MLP neurons of a small language model. Each row is named by its layer, matrix (up: input weights) and neuron, and shows model dimensions 32-127. Each number is 128 + 32 x the weight over its row's rms, rounded and kept within 0 to 255. Numbers have three digits each.
After each neuron's rows, "fires on" lists the tokens most often at its 100 highest values on Wikipedia text that the model never trained on.

L2.up708:113181108140168082157135146081118145130150092158105137136154145117141150185109123138184083040137168090145184196170161130119151104137108071152062134107103115158129122140071172097105103157145104115152109209141165053106048164079107181121114132187096165176132100096072116152175095131176153065
fires on: " g", "1", "G", "g"

L2.up110:138067161144094065128107173077102167157100062160117136167110117089112130139114086148141213069186184157122116110132151094178094035099171058133088092116125114099178161099089150165124068104121127163079155143077166137121040154121109140128156190149155161154112119172061115120097132095113098161
fires on: "u", ")", "ev", " Lu", "j"

L6.up981:134086076186108131195108109182126117159138140130123148137163083109078139200179102124115099126094170127155131156108089117141134094063124087126171113115046111070097139115110139176217171105122116164103114117082200103139123133174136124093121112126099106116158138118077091105158140121086119096
fires on: "i", "rian", "lam", "ic", "q", "men"

L2.up718:084145095160149106164110110124055135127157137190127166120080086206119100096121200140166125068139148139126053164109122112114150142101154179138137125109145069107136116089170156128104145161127127165132121115179125137183094187167156138121148107144080104189180118155151122192053106079179119104
fires on: "ar", " ac", "an", "ou", "ir"

L6.up714:131150118112090088147148050133112071121135168136120137199110197171110166053088155106126118121122108126176137187113129071152128145134124116139149088061110118117157148126121079109113131205088145112170193157120112111185138157124134145090104135114096129083108146132139123189110130162141108149
fires on: "In", " In", "ith", "f", "ist"

L6.up890:106098114160120112131143140104118160124113161117109099143149131186152177112118072038181092094115112121166152113092108151142150098220167070125136148121124076139116124165136106104143136188130113132164166089127123156187181088164092124109149174100086121131103089147131164105085072066152113083
fires on: " un", " en", " pro", " quest", " ens"

L2.up152:156164134124140137141100132085086135118169135211120067122157107110152121113191104141138133119047160159131109062112107135128136149136127087131187065118169097156148126130116130137136133200129116157135232139132138173173121180122150090101096133077164133143160096140153111101127158160105137110
fires on: "h", "et", "ast", "am", "c", "0"

L6.up135:107117124156138154095159084104226079121138117091132116160192111117134161179136150126147095135136062116154135092212161117167130058146116091137143137134128142119116151103128173115165119072142110112079155110090155099087130135118150102115095175108133130137140130087067113074144098136201142117
fires on: " I", " ro", "I", " o", " She", " He"

L2.up727:198090194148153137116163170109144104013089116134154164131161110126083146097090107131129114145206089140143130185138191152160149125119124137137191152163133068179099094048165114139111100158146153113099190129194118155157139190101118123114126100115085163089184190147109099172118163133111043075
fires on: "ul", "rom", "ple", "le", "th"

L2.up388:129116119102135130116123155067122146125075150018134130140158191131131109065104148171145090159085115100100133137162106183087092137092113142092147102109134130142122106129096128142101097158180179134189129115181078083157151146118150141065146147154065138122095132093085144154118179051157147125
fires on: " and", "-", " ex", " family", " Charl"